{
  "num_hidden_layers": 15,
  "hidden_size": 256,
  "num_attention_heads": 4,
  "num_key_value_heads": 2,
  "head_dim": 64,
  "intermediate_size": 704,
  "vocab_size": 2048,
  "hidden_act": "swiglu",
  "norm": "rmsnorm",
  "norm_place": "pre",
  "norm_eps": 1e-06,
  "positions": "rope",
  "rope_theta": 10000.0,
  "rope_fraction": 1.0,
  "qk_norm": false,
  "attn_scale": 0.125,
  "bias": "none",
  "tie_word_embeddings": true,
  "parallel_block": false,
  "init": "uniform",
  "init_std_qkv": 0.0276,
  "init_std_o": 0.0,
  "init_std_up": 0.0276,
  "init_std_down": 0.0,
  "optimizer": "adamw",
  "learning_rate": 0.00124,
  "beta1": 0.95,
  "beta2": 0.95,
  "weight_decay": 0.16,
  "lr_head": 0.00374,
  "warmup_steps": 275,
  "schedule": "wsd",
  "decay_fraction": 0.81,
  "decay_shape": "linear",
  "final_lr_fraction": 0.0,
  "batch_tokens": [16384, 32768, 65536],
  "max_seq_len": 2048,
  "doc_mask": false,
  "train_tokens": 175400000,
  "max_steps": 5380,
  "dataset": "wikipedia_en"
}
MLP neurons of a small language model. Each row is named by its layer, matrix (gate and up: input weights; down: output weights) and neuron, and shows model dimensions 128-255. Each number is 128 + 32 x the weight over its row's rms, rounded and kept within 0 to 255. Numbers have three digits each. A neuron's up and down rows have the sign that makes its largest values positive.
After each neuron's rows, "fires in" lists the words (lower case) most often at its 100 highest values on Wikipedia text that the model never trained on; "fires after" lists the tokens most often just before its 100 highest values on Wikipedia text that the model never trained on.

L6.gate289:122123144148154122142155126127147167174145167097129180145196145083167182172126100137113136080084139166119125117141134111089097138131104111106126099094094079116156152208151109153156119197107097082156145162133095137146141170133172118132110103130202111151085136174152095094101136108109103120093112211146175071103184130156160186117179167188129185123115175073097139117100151143157131152076
L6.up289:112124170154154142126173215109152132187173147144152143087125127193169147169144107117125103141187098125117158105200134152129190085141127121135113122061162100136073117106132102123158118128149116113138142144178112128108112120110132084178107117109141127149094143105111144093116146151174178149154095132157115130168082149091090131138156117119163129124132105098130169123192156159160132152071
L6.down289:131113167118151166182128141129098151130111101144157120066087147144158113115081059109138131160103106110105178099181098105060126197102054145159132132184142156204107058137048173138106149107089171094096122066085130113147150120158118123161117137136151172121104112106128161168166090192106140182227133121095114128087048118088182091117098122077121111097115134154119104140141107155167129147142
fires in: "he", "available", "antonio"
fires after: " that", " where", " when", "va", " An", " which"

L4.gate233:154146144103153161149148101127130100116152145160109088109174182175125100168125175146069131097161150128175113173150146151102145091124160114191171112073078124086153074067069162237112109149106182126079124122063096117146126182083117151144132131184098144170133117115161059112089157154093140105104134152118141121146182101167089144142163148171088128146121128116160155129104051153141099162171
L4.up233:175168130154123096074121128112145190103128160146107171085162142167136052187086153123112151187099157115129139178134117150083143087063135129137124141166122198124163128063138160089079092175066173133102092155103133126153158137138153146106174126130160162144150122148121116051148128119111109121115099140089166143152129146140115137115151076127167109138151150158162151097064109131125178129142
L4.down233:177084105119128100152170147159108109155131127120141160089147105143156077135094134082091155090143131170133157178121106137062158128135116096151108113202090154122113163099124112170120130157126122132146092135099109078154110108150168146084148132099087154164173150136134120098180095205140177082140135159211118107109058144053099169165117139189132181071108114157106123193152071156132182071161
fires in: "she", "railway", "railroad", "sheet", "keyboards"
fires after: ".", "ra", "ke"

L12.gate322:117134128138096079155079123129143102078121117180105090144086130114122143164146082109107078090172156170157148142156086132114100136216138167100160070092076083180117125137144082150142140147105093144104090177129149172105098135122140108152107089170090099109186101110168138153137180134160124144168109154096117103156170146134167120122151146119129144087103192141125148144091081093112159082134
L12.up322:078149088162093118157109109111140136146125163145089122151087143129133133124132091151094137123121144110160141130150174128140166094095136167103198091087115131190119083153137128073153079122158133123067107085066125170115090129083077103130115104168128096133207102135125145108170166109128099066132125155059091105132126145155135092151131174122132097048117181137117162137152136117134200092087
L12.down322:070163118133159125109152090146084162103165184099208210095139138089117109126089146128084114118163146145096164156176175107102165111131140108087104127138105115167089179120110143128143108064157147078179164092172056142123147137093077105148152159146121137059075124052155154110146160126146094159108142112091088127148140112106062094200113166125075077135101084085103153062172109148132136145074
fires in: "as", "including", "like"
fires after: " such", ",", ".", " (", " known", "s"

L10.gate487:105134077110120141137165074132157123131097166120117106152150124086154146194133099120137117137163144135152112088140138138142099089140083155134137117133039170116142179137148075151130082166133173134136115146114126116085145107171170104149099163059127130146136122108075082105090119115181158136114163079162108112140159137139135145139141146102117144146052148146138118098067129108119196136132
L10.up487:107146143110125164097115114113164138149126168171108141162104166102153131132125094115145085115113089133138061129141103157132156112065135169125137143129111144126130166111156126123156097129151122159173129184141119075159115111187123084197114089066079115159143199152085144105141113095160186151136067065145112133102144163095095145163151146122147020079105095096114131125138125192152151122084
L10.down487:090139155165194128128089088091176149088177108146072137127076142101115129089137122174080157138129081148092119093159141120167156179168115052142140144127058205116120129135165165120106134110092199139105146127117147129159063138116105113145138091082168118137151140055153127053122160135117194177153148073134093090145097122115080084130182137135156117102155091102124138137121165107220119191122
fires in: "well", "any", "most", "of", "away", "annual"
fires after: " an", " a", " as", " the", " one", " is"

L8.gate623:124149130100148111137175149115163142189079208080151133159135095171118152120104134107121057190110140137130118154126120132138090141158161152158074164091127085145179179113094143143147105166105154036108123179103080110124152131135118060130168087159094115142086122139162147137163175145139075130106140129116163067211113076137159135108138131171119088108142130118138148127087156075187116088179
L8.up623:145131081131132111151140117130133093105178137128160178188166163132144112184152156134114061088119120129082159156139151198149127069137135107137096131154143081147097113106203149144164180175139112149139140117094114163147153124131107129087154106163163110090097116165169115150197138044100109115105142084120123086177115070152149137090157143186113144120138113108076131124112163111151091134075
L8.down623:140159118172138196185163122156106177111131153119200168062099144093148153093159123159120116151125154134073176174167112051116147132105099112139129123182116064136115114123099109100141126139077154103129170139046094123171112148074108123152191078207124122101079118118195067165122151152105134144121148113145157103161080117071177132099128096180134109114136087105089112172183167088134143120117
fires in: "he"
fires after: ",", "H", ".", " where", "s"

L10.gate557:094123118131137097127217091162126097144104153127153095164144125155157130161101076105109096073141136203144104061136168147167135137129098090140107126137103069155153094096198148141139058136128192164125140116134140101164109131119084092073150143119118210084118163164104058188141139209138093121104149151126142151122153113151114219146133116169135097123092136158083124116133058179130148136115
L10.up557:104111097120146118110129087129204152085089132112136124155151100075102153172118084095141127134107132143145158106176132075139131132099146082157135161128125112097185165100182118143129063143083102152073105149083108063138074092136162119122143151097130143127148104154115088122112160155117092080162149173072130145101110123112114159096134109108157090136129118122080093097128158157149097131149
L10.down557:255115126167134134174090109151112146112116147118154170049133101101111128059149170127154129147138121072112139157148102127055170139105089144140174105127178167125143152132126146106104134164063103096070165081131102153120135127133135158116105145162153095156124104024149102062183150155071116157185106110172112142143065097112168108128116111098136144179162137140132139186103179062074141166131
fires in: "they", "000", "increase", "outstanding"
fires after: " the", "f", ",", " The", "c", "st"

L10.gate694:148078090100199088156145118143129127159079142142100120140100135075195092128207163122136114133140157113153105059122210141138131129136200101127171134123081083128132096148149172112102162124157155136155173143159180092146087069142140139127145145075097125167102126138115126097162109135166100197128107142152148123183136175137183074085113160136158100174088160126118135122069132129118134099096
L10.up694:057134074163143144137119102142109139174144154083142116147124144187178105110146130080116124118132104078128086169151116081208173143150092090088148122131154087036096109102149102132144081133088109159149088156158128126106147098087137181109165139100141069130112202171087156119095164135108195168156099110100151139099102134135115126136153137149085178111155110107100087058075151092188131071144
L10.down694:109160190140198123134097179152130160117143117133114132066114172134163055149154140123131147134198175155126099144130158150115103194119081122127138108100151167111107103098117141161159146147122128162088152112153172174152145144062150082190134137172110147129163072060101150151173135158098173090191122132107141107112096162105145124106092065099128109138173080047119179081117113083099165135160
fires in: "these", "best", "once", "cultural", "close"
fires after: " the", " c", " be", " on", "B", " The"

L7.gate611:096150136118152159106070125123158117067150130117096075128066126139104125104086168066120122140139142113094122161133115144062076122159150116114098086152134111098136199062176100142151116138149166151143117174132119178118134121157129075142144140073126134143178167134074151163115140123182140088132115121099176118202149102165124159113118163167107112133105107120131162117105131121139088124176
L7.up611:091156161138121180133137114095139145136109166123120170135128160122061099138150178137162110114172073132134093190122118156111082099127148153153090122093138133169168118186121158114102159103190136119197205106102101096109118092125148109048181151154170184170125146154133172085124126100136139080115071137124162150134134058145140147160144097108077112111098109144140114138145137059131114069118
L7.down611:150174159118110115096105128068083125103185121158125062094175129046126171102093110126111159121128176165132125123112110088094099160100114168101111108115151108116121076098147191104098116133113111139157103130135101169121123141175157081140053191130106089123109120070151052172121126146123164115166168173112160134162037149063181171124097125153172130125165134117118116083051117176083164178153
fires in: "railroad", "railway", "council", "field", "hotel", "prison"
fires after: "ra", "ro", "c", "i", "la", "s"

L6.gate107:183092100144131168157112115130182106173060131048088104132136193141095166095183186160120150094177130108200134109164115100138058121093068137127096087119103077121186122166145163155113124116113143093154073193108109134127125145112153081082128148006155130100095088136133115132139197138128077118129153227075149149155153141160142096121148130124133130144147118136090091170109114118154112101116
L6.up107:114121114112102123074128127095148134061154089141108059103113130158099160140154102134150179143127074149197087166072127135162088165123065124111124087139108200124156098069081151122174093158137086122176099119113154131102165175065152065172120118127132119094155119096163088136164144169121167112135143135156107135110127151105187103102142129118149151107135150139104133187108104145093174150138
L6.down107:136165137178087119119113089163094116152145132149104178192107137121080122136083102133118141148128110114098095174136138122113127096140051143179160107082149178162141144107150099116127158175191155093098108083069094119121110114125104110191071162169094062187132114088093154138175166076147123135137064080171043111167070132115124100147172087094100168113163130124186139135144134090110111083080
fires in: "tour", "labor", "labour", "brown", "surface", "laboratory"
fires after: " T", "b", " La", " B", "ur"

L10.gate57:118122105111158121109104168129086098117090102112158116107149111104164154145172161145099081120161138069129153143128166140130097074051097173128102125157144119108138180073119162127148042125128099145149111152122170155067087186152132146150073123079135067140095094209127114130156175157187106118141097104154132128099148125157142127154126102149105119135132161127119161131126140022136106094174
L10.up57:067161131143159137113123143103118155120131181139130082148071207150200092143114182115154136108143128163152098207128113098146173185134145139070134066103173124150147138131177135141168115144105146104124093117122186116127070119090095166155116142075113176125132139087184133128140123121101119100110169118159116190099113088148135134155138096124121156124111135119088137129131138130151111099120
L10.down57:133134179163139131179157077121123150137153079147145134161128120127150135127080121095160101070137093170134156093115182109168070149129208100144173151126071195105135174113089128124096115117125130117139119068131096122182116148137092139110094137115097075122159083180101152146105099133096141111132107120088142088150164095080105146082142080114142128106122109023139129128140174142069150163072
fires in: "s", "isbn"
fires after: "'", "B"

L12.gate40:171186146144145137133107092122114162169101107154113141159117147127149137096155124102084142102089139140145139167106178066167147116102129090081109115127100117129092182110052082150098105161124230094100132156115082070119189122086148166119156112146138151085105100086113143191129141135157085097145098117193096133112172160132109155128139135131099086130142110132111081175140148129142195144138
L12.up40:173149126121099163178101096130158117136168154147163210123117131165197182151155112186168097155118104175210162118122133063119165157143135093133168137107111157139137104098156089150168091108117074136108135068045125087088167158063105156140145142145085098112080109168141078048141145100124135109131098107104122131064151132127121145102098136142132095113100071137107112172093125160121144148138
L12.down40:176124129156138119087149104179117136116144127080161070103163104101131102124105085075175128150121105201127105105131151140155165155139156109170189144150078146095097153137133099097158147103135117141134157052106084109126134132093100146103108128118142116074110064147135136145175140122173111100168189153157153101083184105043138155078154127140143120127066182132137135174130138121118111124127
fires in: "they", "most", "well", "often", "not"
fires after: " the", " The", " are", " of"

L10.gate448:145157146108148129113094143061116109112099145066095077129176138072140145124164111087120106114144140060114081114170213102089118129154174150173203100156097103156122153109167123138147087109162120122124121137143125078178066167111166096162201168140135111154156076099074140096153087170123146171139132168160170096155154160135132095120182109189109143114080096096091104123115134090133189150126
L10.up448:116140119129100122073111138070191148115120139123066121145125147105101130187126106047137150087097134168069157165126122076130163122144126086106127109123129107135167164111151162088103066109103125142133100122087115105145114140082140169136128157109171105053138123117099122067150120182150093075113177167131117160073139112149161095086154128170074159098135134122106083174127125082164135117157
L10.down448:150065161149126150115119096102147147165130149121176122166091146144169106165170130132123057128166095137125098118117126112126147075125122139097178083124120228120152073125166144136129147133163161144156148075141136099065096104100152171113112084106137133161108132086148091110180098104087107150085108123102131124088137134093124142176119125087110111167199101079102115106099103083160147088129
fires in: "they", "then", "often", "available"
fires after: " the", " The", " of", " a", " to"

L6.gate14:138118122171102080060112134092153167131144114116132150126116106204115070178128125144124129087152099078065198185185120129184130104136164125120163122141093190054108107145091118088146178149090119137120094182103156176135145072129108116106104088155110139104160122156157134149107161092123110107104069123100201113164148144173076087137123146099123113139057166109198131121153100123111087041124
L6.up14:114131155147162101196085073128128088113059131111083102172114148084077120163104132126144119098210126060120134141111082115149097061109155184141139129089129138172168074108132228102161159133124164116112164115186133083103149136114113148119165114123130116160098158130131069154134182058119135078104076180096127150127154111154107090133097111173111085094133132129124111107119116157134161130076
L6.down14:093093098117155061073153125136124169132138106191159081166129134149081076140068162140126101117083143159096105115082125113115080107127144155139084135109056138081171107139136130150096125161076141082157113173067082148120169124134088159155029108165094105110113056149193143141114169190174129124125110143193168114154161103139082134117093129092106177202129137123126116137139077124101093127113
fires in: "qarabağ", "he", "raed", "salvator"
fires after: "H", "Q", "R", "ar", "al", "B"

L4.gate684:106109117156097099162111091116151070097051104105152105168165122089073137115139125158119099075155138100110119126093160116080117105161107097107083063126104091203176167109131147125178115178120103087057173119139089135127106123125163123180155155128071133117114141184133166151128135136125087103139112126159122147173164128167124126152132101180104091130181114121146144126138068161083114079074
L4.up684:086180114153101168200119121102148124121113121139099096123162177046038128136121076134105132072157122101117078147160142143183101132127171127148052131113109157156126128137118108159079130109143164131126158160099089077140173161179061168114152128114176102157137115121109158084142191138069108139124169117089048094157129169118174153098128133110149143103111087117160142115115143135146126145159
L4.down684:142144152088174103143100099096168118098013093170128206159120106162108161105167200131158192142125151159137116105165172134131176114137099125117143094149132089185128126208101149148111131072103120130152128131132118063139103097138108138098143124113096128127148119146136097080128158111139115128102134140158149111157087145094122153121097124177122171142105146120121140212149092174223120110099
fires in: "they", "performed", "indonesia", "percent", "architectural", "theatre"
fires after: " The", " per", " Ar", "form", "d"

L10.gate177:173156097137068147129181129151161113150102155119161069143088129189207128102131065077095076134141134102124110119132178156161115135092143107090094109134124107139130105162149111152092109076153118111171109137154145169092135135171065137092138124084118100160102181059149069184133105126207102105105082105145072122126145115130110191145079164110125114150134097138149145065168101130145123136109
L10.up177:018115073132039149149123135124105162159120129112113111106127137099075162109110140123083148147180123131099065073134145120145116107118113186123133173156137089179118034140137138119138124148154129118149128141097110143167116123151136121161088139107078127153162091106173076142119145119174052150145123057131148156097115174132088113103136160122117129135082116155124146152067127091098123129163
L10.down177:146133178152187110132135140142145089105097082210102139166091117120150144142151132103127099124126137102135166161094105082139179161130122112144135130062143122120164141054163158110094145128128110139104117144109180201093089135137141115114139102065097150071105105117105134088105196186147179093159127114158158115180125127189113083126107093130088070165162112104141186136068142111154121153147
fires in: "these", "same", "following", "known", "their"
fires after: " the", " The", " ("

L11.gate121:174151063150125089240173127162106094134065165197120063135083128153188214116141148127139104174173143144150095089123133100177131135133184104137127131114094123106181099115156089196133106177123086153133078179127110111117088141088104102153140115069084089166155161166180115127136154152166122141116143130134106108152168128119155112158157133136200096150133110170074100117089070144111125153155
L11.up121:118095145103122138121112113077081094100131118162086131098142134128138123167120172121107096161165141107124079136137142089165152110117098123148172164113097156090156136069113116124150092139111116080128043184122089142149180162115139148085181126074111131143088161083079154163070199127151137124122145097094085108128136141106116182117101036121139122142129102130096127136123120119191084099127
L11.down121:158127126158134115120064122148169076075142090201125116132101189167074092148095118108069133127118110142156113124113108156175109108108089119125108066153075088146128124058101118151078145157095074095039104149098157131166087081162154133123121099127115119108146128091096091130190172102143128057153105163096160104130131126079090068106116123119122083123119133127160170132208070171170106097129
fires in: "these", "such", "some", "the", "most", "large"
fires after: " the", ",", " of", " The", " as"

L7.gate193:119069043132161131115140075109150138111136135161167106115126184172158146120093145160092156078187155108173166198158142160124139099139139087114131106101145085131094153099094134176154166219170129132139140138131175160137179146161127141127143173110119150115158117178056111159175206138132144098133145190119108168116153094156163089148122092170139168177127137115158150084136136146130112124128
L7.up193:109156115128162139216147135118124122095119095160142174178174125153067066118107143165152169132166101112160157125144145144098060145086199059135126145056124149112154157128196172072134089171107200112098111129113112144121126133140100200111116121108101121131062067136143157135135105075093177132129111137073108138177128044135095092162172119140141161137195100084122146125123088118156110123128
L7.down193:171184103057104177158137087131024103148174146177113142148143106122128077123076124094159072116177076108141144094159129145115110154136171145126138150162075131132130101073151087080157131102098153101131142170098114178134100140096047118117113139138096150140148137142124173156121118175101153129109134158086117104203156068150126160131089172097086112107125155113061082129100171153103156106130
fires in: "isbn", "cap", "nrhp"
fires after: "S", "B", "E", "A", "H", "R"

L10.gate457:142163210103115128135158108083118152103086094149103118165116165122047158163179149103123155121173125092147171151208077102097041133133138146141139100171097144125055135154155130107134115146164087077114158108126121094120089111132110152182168107166131074157120134153101117143087157154175125173124161134118202151108165129108089107137154143145156160140115085101144106142113061141125115112136
L10.up457:117084107176172150103139155060118127108134131117154132101152160120122118132137098066157177113084080119124082105125123129042163099048184114102162117081143155143129135206132150113086105195161136145166169108133179148115068208186121137144081155094100100111136127184066126049096128171104129163117117166113171177110118114155105162189094096138153138210109130114126123126127117120112140083128
L10.down457:081104078161156102131142065087153104174178110255147075118130075149103173123121100142146140152153163178133161134125152092119194051103087151060115140091101133109098076097151155152106139140149110117046167136097104123151119121083120113137157125107119107176098166134102142145122168146188130154114111082077096087168059135124154127155104099124108189145101138147088132114144164100128120137125
fires in: "appointed", "across", "above", "access", "away", "appointment"
fires after: " a", "p", " an", "cc", "ut", "c"

L8.gate173:079102125113049128126172099171125064148127150108148149121169126143158090093148124104164153153124176159093140140099103162111127111098124166123125151151112081154190191082111152155149096171097154043096137192142166132184109158159080136117166181119153091142071122164156139168104210065101123119104092124099161128238117127124147155118171107166059104128124142195110112161104124073100094137119
L8.up173:057134173121109182131070169172119102121127125122171163134139107121126097125143166051151181134100158154096175131081114102089188106127147125180114133119140116155159140091134122111107114160060131080098107125077104119148088169200115141141158172157162082173099082152116106163157183067084121109161141106076080113155084123114093105094171123147091113107168098160092135162158163094122101128152
L8.down173:157129189175156128157148140171140166134166162089222153089110118096147153143167176132107111154105157136118186143145094045184205111121134136135109128173129178175119066116102073126111103130103122144105137144046089115142110112097128160104171133160143073107100153125184084137090130111087104150099168107169088109107051104059159152104175134162120129116159106133084133160171176078141104127139
fires in: "he", "health", "archduchess"
fires after: ".", " |", "duc", ").", ","